config = dict(
    n_layer=9,
    d_model=160,
    n_head=10,
    n_kv_head=10,
    head_dim=32,
    d_mlp=320,
    vocab_size=2048,
    activation='geglu',
    norm='rmsnorm',
    norm_place='pre',
    norm_eps=1e-05,
    positions='rope',
    rope_base=10000.0,
    rope_fraction=1.0,
    qk_norm=False,
    attn_scale=0.177,
    bias='none',
    tie_embeddings=True,
    parallel_block=False,
    init='uniform',
    init_std_qkv=0.0588,
    init_std_o=0.0,
    init_std_up=0.0588,
    init_std_down=0.0,
    optimizer='muon_variant',
    lr=0.00628,
    lr_mult_o=3.0,
    beta1=0.93,
    lr_head=0.0068,
    grad_clip=0.5,
    warmup_steps=200,
    schedule='wsd',
    decay_fraction=0.613,
    decay_shape='linear',
    final_lr_fraction=0.0,
    batch_tokens=32768,
    seq_len=768,
    doc_mask=True,
    train_tokens=174500000,
    steps=5326,
    dataset='wikipedia_en',
)
MLP neurons of a small language model. Each row is named by its layer, matrix (gate and up: input weights) and neuron, and shows model dimensions 32-127. Each number is 50 + 15 x the weight over its row's rms, rounded and kept within 0 to 99. A neuron's up and down rows have the sign that makes its largest values positive.
After each neuron's rows, "fires on" lists the tokens most often at its 100 highest values on Wikipedia text that the model never trained on.

L4.gate235:43 42 50 47 11 46 54 39 53 69 59 35 71 77 47 52 36 55 27 43 32 58 39 43 31 46 64 48 34 18 61 57 43 54 63 80 55 45 49 50 66 60 38 40 63 47 31 32 49 41 48 73 57 33 50 33 77 36 84 20 33 56 57 30 66 34 71 48 68 40 38 35 40 50 45 69 52 61 59 50 40 76 48 17 58 43 76 60 54 30 33 80 39 41 66 39
L4.up235:37 41 51 33 41 47 56 71 50 61 61 53 62 84 58 55 49 52 48 53 51 44 35 45 24 56 57 40 47 39 62 58 48 33 49 96 43 57 50 47 36 43 41 18 58 55 54 36 67 43 61 92 61 46 47 38 44 28 69 49 43 47 29 45 61 49 73 41 68 25 58 47 37 66 41 66 67 75 34 73 34 74 38 43 71 79 45 39 18 29 50 76 48 49 49 67
fires on: " Th", " It", " Nor", " In", " Mor", " Wh"

L2.gate44:78 63 56 83 47 26 36 52 25 48 56 73 44 35 31 49 49 45 61 36 37 69 53 57 51 46 26 28 69 46 53 59 28 69 38 36 49 30 43 19 35 44 62 27 26 53 44 26 54 56 71 30 35 42 45 76 49 57 63 39 25 53 67 77 48 65 55 55 52 41 30 35 21 63 58 61 64 42 73 42 35 24 50 35 37 59 37 37 55 64 34 51 52 50 48 56
L2.up44:61 58 40 59 41 21 35 53 44 63 34 33 35 52 57 44 68 53 54 33 42 62 42 33 42 36 56 38 57 34 49 70 46 56 47 60 63 39 51 17 29 64 49 29 81 30 44 37 46 44 79 40 53 60 39 57 45 44 62 37 55 60 33 67 29 58 42 44 53 39 60 30 35 43 50 24 47 47 74 54 43 80 38 52 34 63 65 53 57 60 54 36 72 66 68 57
fires on: " Le", "le", "'"

L2.gate114:56 27 71 40 34 53 47 44 00 49 63 64 26 29 27 46 34 55 63 42 65 57 37 55 56 62 50 61 52 54 46 56 63 65 74 54 63 33 32 19 55 68 39 38 47 38 85 42 59 59 63 62 30 65 41 62 49 34 48 80 33 57 53 34 41 36 37 53 30 44 45 57 56 58 42 42 34 47 74 60 59 66 61 48 41 34 37 80 47 55 53 42 62 28 70 60
L2.up114:55 35 38 63 44 72 49 56 34 34 30 58 59 32 34 49 49 53 58 76 33 56 68 38 31 54 42 32 31 28 71 29 59 59 51 69 36 33 60 43 49 41 83 75 25 61 44 28 66 41 74 26 48 46 69 58 36 57 23 46 53 47 50 38 83 40 61 69 78 48 68 60 59 86 78 45 42 47 37 46 55 53 52 43 30 10 45 41 66 72 66 47 35 65 54 59
fires on: "'s", "ark", " start", "ond", " return"

L4.gate81:51 61 40 54 33 40 74 54 21 65 35 51 45 52 47 48 83 43 55 41 59 32 60 46 38 56 42 56 80 87 71 40 60 62 60 47 62 52 68 14 57 44 74 58 32 35 51 56 49 54 88 36 32 25 57 65 61 46 45 69 58 55 53 49 68 32 64 64 58 55 18 55 66 30 43 25 47 53 69 40 61 41 51 65 76 44 51 48 71 51 60 30 64 23 71 48
L4.up81:52 65 60 40 53 43 55 38 81 67 55 64 52 37 57 27 32 56 47 34 35 71 44 54 62 67 79 62 64 58 72 73 40 50 44 39 51 41 71 53 49 27 59 63 66 74 56 57 50 68 41 30 55 49 45 69 38 74 31 42 57 50 73 33 30 46 63 48 39 47 64 58 34 73 47 57 38 66 20 23 29 36 57 56 25 60 30 49 45 55 43 59 67 47 48 54
fires on: " c"

L4.gate223:70 54 40 62 69 67 27 48 67 48 54 34 61 57 68 48 28 43 36 49 26 60 91 53 50 62 48 57 60 47 43 46 73 51 66 16 40 29 39 46 41 47 62 62 34 42 20 49 52 61 39 34 67 39 73 57 53 33 43 74 60 56 73 67 66 83 32 72 28 57 66 53 38 35 34 77 43 76 15 54 66 52 48 57 50 59 43 77 23 73 40 40 77 74 39 37
L4.up223:32 62 41 47 58 36 41 74 46 43 51 48 65 48 60 51 65 51 63 46 32 67 67 35 60 36 44 55 56 39 53 68 44 53 22 58 48 38 34 56 34 32 54 61 18 40 30 42 50 29 60 51 48 63 34 31 39 54 44 25 48 43 45 71 79 64 49 50 48 33 45 19 48 67 49 38 44 42 27 45 55 60 62 65 76 32 21 12 73 71 74 55 50 43 54 30
fires on: "D", "G", "M"

L4.gate240:73 53 46 49 31 58 60 45 55 59 73 57 70 27 51 23 69 38 52 39 43 42 59 58 49 42 43 22 44 64 52 60 55 42 74 74 51 24 52 38 73 62 62 62 40 55 63 49 55 66 43 57 42 53 70 58 35 62 27 48 47 68 51 53 68 44 13 56 33 33 52 55 41 28 65 52 43 79 57 63 33 36 27 36 62 41 46 27 39 43 41 50 22 36 39 32
L4.up240:66 70 18 64 72 31 29 42 62 29 71 75 84 57 37 42 46 59 62 48 64 78 51 32 72 42 28 43 61 32 47 64 58 56 43 55 31 35 65 50 83 50 37 51 44 63 45 59 32 53 60 66 47 58 50 73 54 41 52 34 72 72 43 64 60 55 57 65 36 35 93 36 70 34 68 38 46 45 53 67 34 72 45 42 40 30 46 17 42 64 90 46 55 47 77 63
fires on: "om", "q", "ack", "v", "av"

L4.gate89:49 82 50 66 64 50 52 44 67 47 46 58 32 61 74 64 44 51 55 40 54 41 59 53 49 43 45 46 27 53 46 48 78 29 64 41 62 22 46 55 49 46 41 64 58 59 40 88 29 45 47 40 60 24 67 35 32 43 60 57 55 73 69 46 84 49 71 28 34 74 50 30 38 57 39 34 50 40 75 71 57 62 56 43 58 46 46 56 61 75 45 22 59 16 52 78
L4.up89:41 65 64 36 66 65 46 26 65 60 51 56 29 84 56 52 51 57 41 81 51 56 72 52 66 45 38 55 19 47 54 51 75 42 56 29 70 44 34 57 40 53 74 54 62 54 48 81 23 71 56 66 51 21 75 27 41 57 40 61 62 54 37 56 72 62 68 36 40 67 57 54 38 70 26 43 52 68 49 43 80 25 68 61 41 62 53 36 48 60 61 47 76 58 54 77
fires on: " s", "9", "s"

L4.gate313:44 43 43 58 85 55 89 53 33 52 38 28 53 53 24 57 68 39 46 74 63 25 51 60 23 64 59 37 51 42 36 35 54 42 45 61 69 53 38 30 56 39 52 18 40 51 60 35 54 30 47 48 39 78 57 62 23 52 51 31 46 48 54 41 30 78 33 54 69 43 26 61 46 60 55 57 50 57 35 67 28 53 62 51 36 38 53 44 51 49 28 65 91 59 55 41
L4.up313:53 59 69 72 72 47 90 69 34 39 55 47 33 63 43 58 45 77 54 64 64 32 49 60 40 36 62 54 11 48 48 60 57 36 33 34 54 25 61 43 53 49 37 37 70 77 76 31 47 35 54 57 48 48 29 67 41 45 62 39 53 44 35 62 51 50 30 54 53 70 76 78 50 36 57 35 33 48 24 69 26 49 62 25 59 50 65 40 29 54 37 57 35 59 64 29
fires on: "ong", "our", "ar", "ific", "or", " mi"

L4.gate127:38 12 44 40 59 62 18 67 78 38 85 52 52 37 36 61 40 52 53 58 62 56 54 46 46 48 51 49 57 39 48 47 46 63 49 66 48 30 58 46 24 31 63 46 41 46 62 37 67 56 76 42 67 43 47 23 66 34 49 52 43 54 69 35 37 63 59 70 99 72 56 50 54 41 44 33 51 46 68 34 71 49 30 52 41 85 66 61 39 57 42 39 43 33 50 56
L4.up127:30 57 36 46 52 50 70 57 51 71 72 65 58 54 32 80 47 32 58 69 42 39 36 64 57 43 36 65 45 28 41 46 40 50 43 56 67 38 65 36 38 44 47 51 36 55 49 00 43 25 50 43 57 57 77 53 46 47 58 35 61 56 48 42 35 50 44 53 58 70 42 41 67 73 39 44 44 26 59 43 42 52 44 83 40 61 73 85 28 53 64 49 55 42 71 38
fires on: "%", "ank", "alth", "eed", "ature"

L2.gate180:77 32 52 58 56 44 48 65 45 52 48 68 76 71 28 60 56 36 43 30 66 23 53 29 55 32 54 43 40 69 47 66 35 48 54 75 67 59 41 66 65 36 54 30 10 41 52 57 38 39 66 25 50 35 45 44 58 48 83 40 29 59 31 46 42 45 48 56 39 47 56 36 47 35 21 54 49 40 39 66 47 53 43 42 47 38 44 52 61 58 64 46 47 35 32 56
L2.up180:44 36 28 49 24 57 50 74 45 84 46 66 41 56 65 70 44 50 49 61 52 39 65 66 93 08 56 56 45 43 50 60 53 51 65 39 34 36 32 74 52 37 62 60 33 36 51 32 43 33 77 57 38 69 54 68 55 37 43 55 74 58 28 76 36 36 37 49 59 47 43 40 54 49 42 49 55 31 46 88 34 70 84 33 24 63 39 60 35 44 69 48 58 50 51 71
fires on: " comm", " =\n\n", "m", "anc", "it"

L4.gate36:58 35 26 57 49 43 44 42 33 59 31 49 69 49 41 56 53 64 31 49 35 47 27 44 29 22 66 64 34 57 59 52 39 44 44 89 79 84 63 33 55 66 71 34 39 56 64 37 54 26 46 57 55 56 44 33 55 61 22 56 70 48 47 50 58 37 79 55 72 61 44 41 57 66 55 20 74 44 50 31 64 47 46 28 20 38 54 60 65 67 69 56 56 77 79 65
L4.up36:47 26 46 50 45 68 30 37 54 47 76 43 42 35 80 49 66 58 41 83 37 50 50 27 45 61 32 77 62 38 55 63 45 19 63 47 69 68 45 50 69 60 62 25 40 68 61 46 86 41 48 39 65 40 70 29 51 74 43 37 54 49 52 13 29 69 70 58 45 41 88 37 39 46 76 40 51 57 60 52 72 43 40 47 44 53 54 46 25 39 61 77 59 51 60 28
fires on: "ed", "ong", "ated", "rom", "on"

L2.gate250:53 57 56 34 60 45 49 51 58 46 36 64 55 50 34 55 73 58 58 59 58 66 62 68 27 67 53 46 55 52 34 43 46 76 66 72 81 37 36 36 38 57 50 75 73 64 45 54 39 36 48 19 32 65 19 39 47 45 78 47 51 60 61 43 47 43 35 59 60 57 41 18 60 43 55 56 28 52 33 42 06 54 50 33 25 46 36 49 55 71 35 65 57 15 83 66
L2.up250:45 38 58 49 44 05 55 53 72 44 51 80 27 57 48 22 60 64 36 24 35 53 82 82 52 79 50 56 41 58 51 58 28 56 54 59 73 19 37 50 27 43 66 76 56 69 49 51 59 52 53 60 60 41 58 67 37 67 48 71 42 39 48 70 49 51 48 67 37 11 58 78 20 37 57 40 43 50 56 57 82 53 79 81 61 44 51 41 50 57 57 58 65 49 57 44
fires on: " c", " show", "ar", " disc"

L4.gate5:48 48 46 48 70 15 36 46 36 37 44 47 51 47 40 38 87 42 47 52 66 64 50 76 48 60 61 79 56 60 40 60 34 54 84 33 43 41 58 35 56 63 50 59 33 35 60 42 46 59 54 58 33 68 34 57 52 55 35 19 52 22 64 38 76 41 67 44 66 56 38 56 85 50 66 56 64 81 11 36 71 59 38 35 40 60 57 66 60 59 52 52 50 47 34 46
L4.up5:26 34 49 61 62 56 66 63 72 65 53 72 50 55 32 35 36 39 43 42 43 53 54 43 25 83 60 40 40 54 51 49 46 39 49 61 59 36 45 89 82 42 57 56 57 53 47 34 51 36 37 60 68 34 67 58 67 50 24 43 48 48 42 57 31 33 24 74 31 41 56 53 60 18 53 62 33 35 49 27 24 35 55 39 71 69 61 34 29 52 43 60 22 37 48 34
fires on: "P", "ague", "ad", "ale", "one"

L4.gate269:47 64 60 53 49 26 41 44 51 45 41 33 31 51 67 56 55 43 67 32 68 42 53 58 24 76 76 45 44 37 77 63 53 63 28 46 46 56 62 54 32 09 31 62 36 78 53 50 61 35 31 56 52 66 32 51 66 39 61 73 51 60 76 38 63 73 51 59 48 33 62 50 19 23 36 69 66 61 55 61 69 50 40 66 60 64 64 28 69 80 26 45 66 54 79 60
L4.up269:51 50 49 63 40 42 74 44 66 44 44 43 39 40 68 68 39 51 66 68 55 52 42 63 50 49 63 55 41 52 72 52 54 53 60 43 38 60 38 56 77 54 46 52 35 43 67 36 84 54 49 58 74 27 61 36 36 54 33 36 52 52 63 65 25 62 59 30 47 64 48 58 36 44 67 44 62 34 53 57 66 38 59 47 73 49 81 37 27 46 64 24 53 56 47 56
fires on: "ific", "ric", "oc", "j", "ior"

L2.gate266:41 54 44 54 78 74 39 63 47 45 71 41 42 35 24 67 48 33 41 74 53 15 56 59 63 36 45 59 44 18 54 29 46 62 58 53 59 45 37 26 51 35 14 55 69 43 57 42 49 46 56 44 64 55 54 53 58 41 61 36 24 28 67 68 58 38 68 66 55 24 25 54 76 31 50 47 29 40 57 41 38 39 39 33 72 49 42 57 62 33 57 16 35 63 47 50
L2.up266:54 49 76 53 53 47 73 51 54 37 63 31 50 23 50 32 39 37 40 66 68 56 32 45 51 33 53 82 51 32 69 31 70 36 27 82 73 56 58 45 58 24 59 39 77 49 34 70 38 72 51 42 66 49 85 53 62 55 54 31 39 45 50 57 64 65 83 34 59 53 17 68 63 48 65 46 27 41 65 42 65 48 22 53 33 66 55 41 38 55 62 49 31 59 64 47
fires on: " int", " year", " event", " est", " any", " Award"

L2.gate33:37 47 59 35 52 57 68 31 28 45 68 46 57 62 47 69 30 70 67 29 33 40 48 53 29 25 77 83 49 44 48 24 43 39 76 34 39 46 63 61 32 70 50 46 56 45 21 51 55 35 32 64 65 63 40 45 40 36 33 51 50 42 42 72 84 11 58 23 29 53 32 41 51 46 46 55 46 27 26 64 26 40 51 59 31 36 54 38 32 31 72 68 64 57 61 53
L2.up33:44 53 43 49 39 55 29 54 61 35 56 50 45 41 22 77 60 50 45 47 46 32 79 53 69 67 54 39 53 49 43 67 49 45 76 12 62 66 49 25 61 33 36 36 56 41 30 84 75 76 43 55 43 30 64 42 49 50 54 56 76 56 26 62 45 49 31 74 82 44 57 40 42 52 34 55 55 26 35 18 68 52 84 54 49 40 67 45 66 49 61 39 57 46 36 58
fires on: "s", "ents", "ains", "ects", "ters"

L4.gate255:54 40 44 21 76 61 45 63 20 77 49 40 33 62 39 52 57 50 41 65 33 57 77 58 27 52 35 30 56 33 35 22 40 56 39 57 52 37 55 59 91 30 69 60 44 79 43 22 36 50 78 33 51 54 63 52 57 47 46 22 65 29 39 50 43 53 70 79 40 55 44 62 13 59 38 33 47 72 31 37 46 61 46 61 39 71 29 49 56 68 36 42 51 63 66 58
L4.up255:33 67 55 57 68 62 44 50 38 55 41 53 62 41 67 30 54 49 63 17 65 52 41 36 23 76 36 36 70 73 49 43 65 72 30 65 58 49 37 38 73 43 40 53 54 48 51 49 43 31 50 52 76 52 46 49 20 19 11 38 41 32 70 56 53 71 66 47 49 74 44 67 46 76 67 42 64 48 38 46 65 47 61 73 33 45 49 45 63 37 70 22 49 58 38 59
fires on: "–", "d", " v", "|---|---", " to", "D"

L2.gate107:44 47 54 61 67 41 64 41 55 39 69 85 47 26 38 49 57 37 63 69 62 45 56 49 43 29 36 37 38 47 46 39 62 16 43 22 43 12 66 47 51 47 72 48 39 78 65 62 52 67 44 66 74 25 50 50 35 39 58 75 24 53 77 25 66 23 67 42 00 66 66 48 50 57 73 63 66 39 72 53 33 58 30 59 28 34 59 40 48 40 78 41 45 30 44 44
L2.up107:31 22 53 39 43 50 60 51 52 30 62 37 24 33 61 58 40 63 60 63 63 47 42 79 30 42 41 65 59 50 46 76 87 38 66 62 47 56 70 63 50 51 51 63 62 43 44 76 39 61 34 72 54 47 55 44 60 49 39 41 56 31 37 34 51 30 58 13 43 41 23 41 31 46 50 47 39 28 55 80 16 32 29 53 67 54 51 65 54 55 80 41 36 38 53 31
fires on: " s", "her", "ant", "ol", "un"

L2.gate156:52 31 83 44 13 52 51 37 35 67 51 46 65 28 40 17 58 34 58 72 32 23 47 47 45 60 46 59 40 54 45 52 50 64 46 63 47 42 63 72 44 42 66 50 22 60 22 05 45 54 44 31 70 63 62 52 66 54 36 64 76 49 61 22 25 39 61 38 52 46 47 58 21 69 44 41 43 73 41 45 56 38 48 43 67 56 47 46 52 27 55 64 48 38 40 50
L2.up156:59 80 39 60 35 40 61 48 41 71 52 56 39 58 62 18 49 33 32 77 30 35 31 34 31 49 71 63 48 58 45 76 77 53 68 65 47 58 37 48 25 37 42 31 56 84 36 46 71 56 55 37 36 39 12 41 47 51 27 58 53 49 60 55 66 36 56 20 51 37 37 41 12 49 79 35 56 74 31 34 43 47 36 37 55 53 63 55 45 36 43 43 52 50 54 53
fires on: " round", "ub", "ague", "ox", " run"

L4.gate260:44 35 27 36 59 23 49 39 36 67 53 38 39 46 41 22 56 53 33 40 79 51 50 60 63 28 62 88 72 63 33 44 50 53 20 72 66 64 46 70 64 64 19 40 58 33 14 44 18 51 31 42 60 47 72 51 81 43 50 43 42 58 48 52 51 34 52 53 57 53 40 66 51 53 36 41 38 61 48 59 56 15 57 57 42 43 48 53 83 66 22 62 48 49 44 78
L4.up260:51 92 69 57 60 50 53 55 45 56 53 43 39 59 34 47 21 46 44 42 54 85 49 38 40 55 62 70 57 76 18 42 45 29 51 81 47 68 33 71 61 64 55 46 49 39 63 47 48 42 29 67 54 49 57 49 42 68 46 12 75 48 83 33 66 22 31 43 49 62 46 76 62 69 60 57 54 47 27 65 53 56 21 49 46 48 46 75 53 60 55 43 56 37 43 76
fires on: "t", "er", " –", "resident", "anc", " died"

L4.gate245:31 56 15 53 22 12 38 64 70 59 12 53 58 66 37 76 41 44 47 61 52 30 37 49 50 46 46 59 35 50 62 34 55 41 60 51 68 69 54 44 66 32 57 56 61 44 61 58 51 55 29 60 47 61 60 49 40 40 40 45 73 48 48 14 32 35 32 46 57 35 58 51 56 43 22 75 41 33 26 77 43 45 19 60 47 25 45 69 69 36 32 22 69 52 24 80
L4.up245:53 58 59 44 71 58 56 26 46 61 49 35 47 81 62 75 46 71 26 38 57 57 43 27 36 48 45 47 54 36 43 44 32 43 35 72 62 48 47 56 41 73 53 21 55 81 36 73 71 36 81 37 43 53 52 31 28 88 28 73 40 48 31 40 68 49 45 62 70 47 40 43 25 45 49 76 55 44 47 67 62 34 32 53 48 55 54 47 40 33 53 45 51 60 70 48
fires on: "ed", "ul", "ated", "ing", "ied"

L4.gate104:55 53 44 50 55 36 29 55 53 60 45 42 50 42 33 60 40 51 64 47 35 47 50 52 49 24 34 47 61 65 33 28 23 55 32 55 42 50 52 46 51 82 32 27 39 19 43 37 49 26 49 59 33 20 27 46 78 44 77 58 56 57 42 45 68 48 45 59 50 35 37 61 38 55 37 64 69 63 55 43 47 52 37 54 50 54 43 25 24 35 56 39 39 28 48 39
L4.up104:68 53 66 50 35 65 38 31 68 66 48 88 67 65 26 58 59 53 36 71 47 50 41 54 61 50 72 49 28 41 58 50 41 70 64 56 45 22 40 59 66 79 66 43 17 51 41 39 55 32 32 72 44 43 43 63 35 38 67 58 69 37 36 38 40 47 76 43 51 33 46 24 72 31 49 47 31 70 38 47 28 50 52 28 41 56 31 83 65 69 38 52 48 21 51 49
fires on: " W", " Wh"

L4.gate159:43 68 62 70 54 28 51 35 40 55 30 33 34 99 43 75 39 55 61 65 39 31 49 26 54 49 49 49 53 53 43 71 22 61 12 69 36 19 31 70 54 52 20 42 41 39 33 76 30 51 43 78 73 53 40 75 43 39 71 53 47 58 42 52 52 43 42 55 39 78 66 65 38 40 67 44 75 57 41 64 52 31 76 41 43 56 23 54 38 65 45 43 50 32 53 63
L4.up159:44 64 55 39 15 48 39 39 44 62 45 43 63 43 69 66 73 53 50 64 45 48 49 48 45 59 40 39 67 29 42 45 33 45 35 40 28 28 33 60 57 81 45 31 18 77 29 49 27 48 85 52 54 59 61 67 62 52 55 58 19 63 54 51 30 49 69 48 52 40 67 73 49 51 66 49 47 63 47 59 56 31 91 55 42 41 45 36 44 48 37 49 58 24 10 50
fires on: "m", " ob", "ig", " =\n\n", " comm"

L4.gate183:18 31 18 50 47 43 37 66 40 42 36 41 67 61 28 43 53 59 24 65 61 55 34 57 38 57 54 60 58 79 41 55 47 66 49 60 72 29 18 24 73 39 73 45 54 53 67 31 62 74 51 62 47 59 56 46 63 58 47 37 56 53 30 26 67 45 50 51 79 42 29 22 31 53 68 38 52 35 24 24 53 36 50 49 42 54 42 46 56 48 61 00 17 34 45 54
L4.up183:44 43 41 54 60 52 60 58 35 47 55 38 63 36 77 91 14 69 51 35 34 53 74 61 36 41 28 17 45 57 43 84 64 49 21 83 25 66 57 54 37 46 56 70 38 50 41 47 60 48 68 46 47 56 62 73 47 52 50 53 54 32 67 63 50 57 24 38 40 45 46 63 39 44 21 49 69 65 55 77 30 57 43 38 60 31 21 67 31 66 53 78 32 42 73 46
fires on: " prom", "ject", "out", " dem", "ce", "urch"

L4.gate300:46 76 35 67 37 42 58 73 77 53 43 64 54 49 20 35 58 58 47 73 49 50 66 71 41 21 37 52 15 65 35 62 35 35 36 53 43 49 55 55 64 59 61 57 32 53 45 62 56 68 42 52 66 60 57 42 41 22 42 40 40 29 58 22 82 60 62 26 40 56 30 46 48 32 68 31 29 52 36 30 27 57 47 35 38 41 32 65 50 68 51 48 63 80 54 50
L4.up300:76 69 30 34 46 49 63 63 11 52 59 52 42 30 45 47 59 68 25 44 53 36 72 34 51 30 36 39 68 38 44 38 32 49 29 55 62 38 32 67 64 42 67 62 52 66 45 75 37 43 38 33 64 19 52 29 70 27 74 54 60 23 33 56 64 62 63 65 21 53 15 32 43 58 47 15 20 48 51 48 51 36 61 46 50 58 46 42 46 75 36 67 39 47 74 53
fires on: "ian", "0", "00"

L2.gate90:39 61 24 50 53 39 42 47 52 55 55 54 49 52 71 64 54 46 63 51 51 70 48 55 48 53 61 50 78 61 63 71 10 68 55 28 67 37 40 73 43 49 59 60 40 47 45 51 41 70 67 82 54 58 59 45 59 64 56 37 24 57 73 57 70 46 64 31 22 49 65 65 24 58 59 70 55 56 86 62 70 70 36 75 58 37 51 19 70 65 51 33 76 45 66 50
L2.up90:66 69 59 72 61 59 48 40 31 68 89 56 37 39 61 53 78 54 62 19 74 40 39 45 32 29 55 66 56 71 55 57 31 55 70 23 66 44 40 47 33 70 22 51 51 57 43 46 51 29 62 64 70 62 56 68 40 47 64 60 35 51 62 50 51 45 58 29 48 51 40 49 53 64 66 76 53 45 85 65 67 48 29 67 47 55 57 43 57 49 50 76 57 42 45 50
fires on: "e", " con", " Pe", " pe", " it", " th"

L4.gate88:44 43 37 74 35 70 52 58 68 89 69 60 51 82 41 54 41 57 51 34 36 44 38 78 40 32 58 49 62 56 24 63 59 55 67 67 65 41 42 60 48 56 36 07 45 33 28 75 51 65 60 34 36 51 76 70 68 55 68 49 72 13 47 54 70 43 09 46 46 39 64 52 38 45 53 52 32 65 56 43 62 71 47 34 52 70 45 39 56 62 26 67 44 53 61 37
L4.up88:62 63 49 68 61 33 44 58 27 42 75 37 84 36 46 41 49 72 90 49 40 47 71 20 44 27 66 35 28 47 57 68 32 56 42 44 46 50 37 52 63 53 72 54 49 61 25 52 45 59 48 58 36 37 38 42 37 66 61 30 74 36 59 53 64 65 45 62 51 50 44 78 56 48 66 53 67 59 60 41 76 45 26 80 55 45 53 47 54 39 25 22 69 55 37 31
fires on: " tr", " V", "V", " Tr", " +"

L2.gate71:55 44 49 59 62 43 31 62 55 39 58 64 54 25 44 23 47 61 54 55 58 52 42 47 51 70 42 69 46 33 74 30 58 65 50 45 48 43 20 30 46 62 60 42 59 25 68 54 47 64 90 71 84 38 62 72 44 31 70 25 64 58 45 77 48 30 46 38 61 45 44 51 66 63 53 61 36 56 56 47 43 57 46 48 71 34 58 83 59 35 40 29 50 37 29 53
L2.up71:64 66 27 43 67 55 72 23 49 47 74 57 60 54 43 35 29 74 51 38 73 36 44 52 56 82 46 64 49 75 44 61 28 50 50 63 66 29 24 59 55 58 49 43 67 67 45 44 35 65 54 44 65 53 39 35 27 20 73 38 56 67 29 50 69 59 69 33 36 57 40 54 82 40 69 49 29 46 69 25 55 68 58 59 42 64 58 48 37 27 53 48 38 51 24 57
fires on: " Con", " No", " Pri", " Off", " Ro", " Dec"

L4.gate130:35 75 34 48 22 34 44 46 22 45 72 50 71 36 31 51 33 40 63 64 36 36 43 60 71 43 58 44 46 48 60 16 58 59 45 24 36 41 35 63 32 78 52 63 45 50 61 40 56 34 66 60 50 45 36 62 45 70 80 74 83 39 63 52 54 46 51 57 24 39 46 56 46 76 26 50 62 64 75 53 55 58 70 63 66 49 71 48 87 25 64 63 59 56 64 62
L4.up130:46 45 64 52 38 50 46 70 48 77 72 87 43 52 67 47 35 53 69 73 48 63 84 71 61 22 37 47 57 47 55 44 69 63 45 54 60 59 48 39 33 56 62 66 44 51 33 38 65 34 57 81 72 56 39 49 15 41 77 30 53 18 77 55 68 59 65 33 55 51 46 72 60 17 36 49 69 46 47 28 34 45 68 75 54 54 57 54 36 43 24 56 77 64 71 68
fires on: "em", "A", "'", "é", "ö"

L4.gate23:35 54 45 35 67 26 23 24 59 39 42 19 58 17 47 48 41 40 48 54 41 70 84 53 57 57 69 25 53 65 51 70 57 28 14 50 84 52 46 51 57 42 54 36 41 38 27 32 42 42 73 57 44 62 75 44 55 57 53 50 31 68 65 41 46 37 55 57 47 45 41 30 62 71 84 59 15 51 43 46 52 38 17 52 56 67 54 61 25 61 51 65 40 50 39 69
L4.up23:48 56 24 34 57 79 47 52 39 49 49 31 36 54 26 62 57 40 25 73 46 74 42 66 45 72 60 25 68 60 48 66 61 06 36 31 41 62 40 73 73 43 49 29 41 63 39 38 52 53 51 22 53 28 50 64 70 50 49 67 23 38 50 83 60 35 40 78 45 58 27 39 54 43 53 64 27 60 26 56 64 58 45 64 35 61 44 49 53 50 34 38 51 33 48 29
fires on: " other", "ort", "/", " Port", " song", "–"

L2.gate308:40 47 38 53 63 80 74 73 79 40 48 62 45 31 40 52 60 47 52 56 45 40 60 48 54 69 49 31 30 65 49 47 38 54 44 73 39 38 63 64 28 68 51 25 29 63 69 53 61 53 27 24 37 57 24 27 67 14 58 60 41 55 43 59 29 39 46 53 50 21 70 56 61 56 50 54 60 43 51 47 96 39 31 27 52 44 45 66 44 43 75 77 56 55 43 42
L2.up308:51 30 74 24 55 60 35 51 47 53 66 64 36 42 38 41 38 45 53 40 55 33 60 57 72 36 50 73 48 29 48 46 52 61 60 40 32 43 41 48 45 61 50 26 91 49 37 35 56 35 47 66 74 36 51 16 66 50 35 49 52 61 31 35 26 53 28 40 38 61 62 36 73 60 35 53 60 44 65 42 32 53 52 73 45 72 67 61 76 79 41 75 53 80 35 29
fires on: "et"

L4.gate28:42 60 31 51 37 53 83 72 66 61 62 20 78 33 71 71 34 52 37 70 74 55 57 61 41 77 85 46 33 83 70 52 47 43 48 31 63 38 35 34 55 49 34 23 56 67 41 63 35 54 83 57 25 26 30 35 62 51 35 41 67 69 62 47 70 63 41 55 49 34 64 48 38 67 35 39 47 49 46 49 46 26 30 69 59 44 34 43 40 72 64 55 47 46 61 48
L4.up28:59 56 50 27 51 63 66 50 47 50 83 36 76 30 67 35 44 55 17 39 49 53 48 72 49 70 79 33 60 66 50 23 49 53 62 23 43 40 45 48 41 57 60 33 40 62 65 51 57 61 49 58 39 59 56 21 37 64 52 31 42 33 40 44 45 55 56 60 49 43 99 55 49 64 27 32 75 30 64 77 46 49 56 64 48 62 50 38 35 40 63 37 54 67 53 47
fires on: " gr", " Gr", "oc", "ac"